python train.py --d_model=192 --norm_place="pre" --positions="learned" --attn_scale=0.177 --bias="all" --init_std_qkv=0.0361 --init_std_up=0.0361 --steps=4791
MLP neurons of a small language model. Each row is named by its layer, matrix (up: input weights) and neuron, and shows model dimensions 48-175. Each number is 128 + 24 x the weight over its row's rms, rounded and kept within 0 to 255.
After each neuron's rows, "fires after" lists the tokens most often just before its 100 highest values on Wikipedia text that the model never trained on.

L3.up774 [ 97 123 116 150 126 133 117 161 133 116 121 109 109 110 172 161 139  96  82 138  79 107  89 131 117 130 140 158 123  98 103  95 148  86 138 109  97 115 153 132 118 142 130 136 153 134 138 140 128 109 121 129 116 118 140 140 143 168 101  69  92 142 206 112  99 110 143 179  99 114 132 110 103 131 117 134 155 130 141  85 129 154 111 120 144 158 113 185 113  66 119 151 124 102 120 107 119 137 146 111 127 136 127  92 142 102 104 118 142 155  99 135 128 127 145  88 132 121 158 104 165 104 134 173 107 154 132 120]
fires after: "l", "ed", "o ", "ss", "S"

L13.up947 [150 146  89 140 129 139 132  87 103 125 111 142 161 145 124  84 119 119 114 183 120 148 138 128 138 131 100 122 135 101 142 143  97 144 150 128  93 165 107 113 135 142 120 122 140 122  89 155 104 120 133 166 115 124 124  97 129 130  98 112 133 161 108 128 131 169 158 129 188 102 110 107 112 126 140 121 143  68 175 103 110 102 120 141  91 147 113 185 114 131 119  82 179  72 134 138  83 116 155 135 123  68 154 110 145 157 130 130 134 106 101 155  61 138 131 153 118 140 104 132 132 103 124 167 149 162 140  95]
fires after: "F", "f", "g", "G"

L10.up1189 [119  69 181 131 141 122 137 106  92  80 150 160 113 132 184 117 141  92  80  84 125 105 160 133 148 117  97 119 107 104 122 103 114  79 100 168 134 146 117 152 146 140 126 105 156 147 138 118 143  98 112 169 155 168 153 133 159 170 111 128 144 152 161 126 163 126 147 123 142 132 124 109 133 147 188 100 136 142 146 108 124 165 129 102 148 165 139 131 143 155 134 115 115 107 125 141 125  93 114 125 125  71  97 136 153 135 138 120 120 106 161 144  87  93 144  95 116 137 130 155  87 187 107 135 116 124 134  93]
fires after: "ow", "pr", "\n", "ch", "w", "ess"

L10.up654 [140 111 162 181 124 134 159 135 125 119 135 148 121  95 137  83 163  87 135 157 125 120 140 152 135 141 117 165 102 137 173 133 135  93 123 116  81 102  92 113 137 113 132 141 130 142 167 143 148 121 141 160 160 166 143 140 104 102  97 137 119 112 131 137 111 102 164 126 118  86 128 140 143 116 131 105 148 130 114 132 140 117 136  90  89 156 139 146 124  71  81 138 107 131 153 129  93 162 126  97 131 126 174 140 160 120 122 141  95 161 134 151 148 120 146 139 145  88 112  94 129 163 108 143 140 112 151 138]
fires after: "S", "R", "N", "P", "ing"

L10.up1194 [100 118 115 151 110  98 153 150 117 105 126 117 142 126 117  94 111 107 107 121 118 131  75 125 101 135 133 123 124 146  69 112 110 131 167 156 158 105 132 150 168 140  94 114 143 141 156 141 167 106 134  95 165 136 111 122 166 111  97 189 130  91 107 131 123 157 156 164 120  95 108 125 123 135 109 115 135  67 165 123 126 151 131 138 113 147 196 137 133 119 105 116 129 102 145 132  95 153 112 105 136 140 149 117 165 116 127 205 105 106 127 102 155 132 100 141 104 151 116 103 128 135  91 152 153 121 101 102]
fires after: "P", "St", "Pl", "S", "os", "ap"

L13.up510 [132 170 135 131 150 119 126 147 123 131 150 145 116 170 156 145 153 155 112 120 126 139 144 108 151 128 154 161 154 123 184 140 106 106 132 113 121 144 108 112 116  94 148  99 135  89 117 153  88  90 106 132 106 146 163 149 113 142 134 129 167 137 125 157 143 107 137 155  98 117 130 104 101 116 125 101 143  92 141 128 162 121 127 158 110 153 150 124 122  91 129 153 128 159 136 156 101  99 116  99 100 127 103 156 150  95  63 121 128 139  70 136  61 165 149  66 145 156 110 152 133 183 153 135 157  76  92 152]
fires after: "s", "al", "as", "S", "em"

L13.up1338 [141 138 157 124 105 138 151 130 133 187 102 118 134 131 140 104  96 111  71 128 101 127 157 121 176 155 132 169 103 102 138 104 141 121 108 135 153 157  65 115  86 144 132 129 170  84 173 152 133 131 141 164 134 163 160 109 120 163 117 103 132 174 113 127 131 145 106 166 172 112 141 101 128 147 133 103 128 114 137 129  94 144 103 126 147  95 151 185 163 168 131 122 140 146 149 136 108 138 108 146 124 116 108 104 112 123 118 132  93 108 141 140 129 148 153 127 143 108 100 118 168 147 136 152  84 130 116  89]
fires after: "g", "t", "G", "p", "a", "as"

L10.up636 [ 84 154 135 167  90 121 145 117 128 137  86 127 145 125 163  92 129 109 132 186 141 136 112 150 132 108 111 148 114 149 138 145 112 124 118 108 141 106 138 131  94 158 119 131 121 115 158 116 130 116 137 110 155 168 128 134 109 145  91 165 115 125 139 121  84 113 152 135 136  80  72 134 107 122  95  96 133  94 159 141  89 152 135 124  84 165 137 125 136  93  67 140 108 157  95 145 120 122 108 141  87 136 141 155 163 107  73 159 125 101 124  95 114 145 120 128 156 114 112 106 117 129 120 153 136 120 115 145]
fires after: "P", "A", "R", "em", "O", "N"

L10.up1106 [104 109 152 140 114 137 141 112 122 111 152 125 117 129 101 114 167 115  91 180 128 114 144 113 155 141 128  89 108 120 128 133 100 130 114  78 135 116 115 112 117 121 135 123 122 123 144 154 120 135 142 161 118 125 170 164 125 113 128  97 129 146 110 123 163 122 144  95 156 133 105 152 146 150 133 135 177 121 139 122 105 180 109 120 111 158 159 130 134 142 123 118 158  98 143 157  94 120 132 114  96 167 103 123 125 112  88 106 140  88 101 187  86 159 122 119 145 134 138 112 143 115 167 104 139  97 115 166]
fires after: "a", "-", "as", "al"

L10.up778 [ 91  71 122 152 139  99 133 148 141 109 126 164 142 108 110  68 133 141 117 167 131 103 161 126 120  98 112 144  94 138 115 103  77 121 121 157 136 115  93 107 118 126 146 142 119 116 142 112 116 128 135 151 121 136 155  95  83 123 125 149 123 111 146 136  95 154 144 147  87  77 106 140 106 148 147 124 138  98 145 134  92 149 137 161 113 146 180 103 153 126 114 112 106 107 148 139 111 107 119 105 161 118 126 151 180 142 124 132 108 139 136 151 132 151 114 128 116  98 148 129 135 118 111 136 155  75  99 101]
fires after: "R", "St", "oc", "Par", "P", "oo"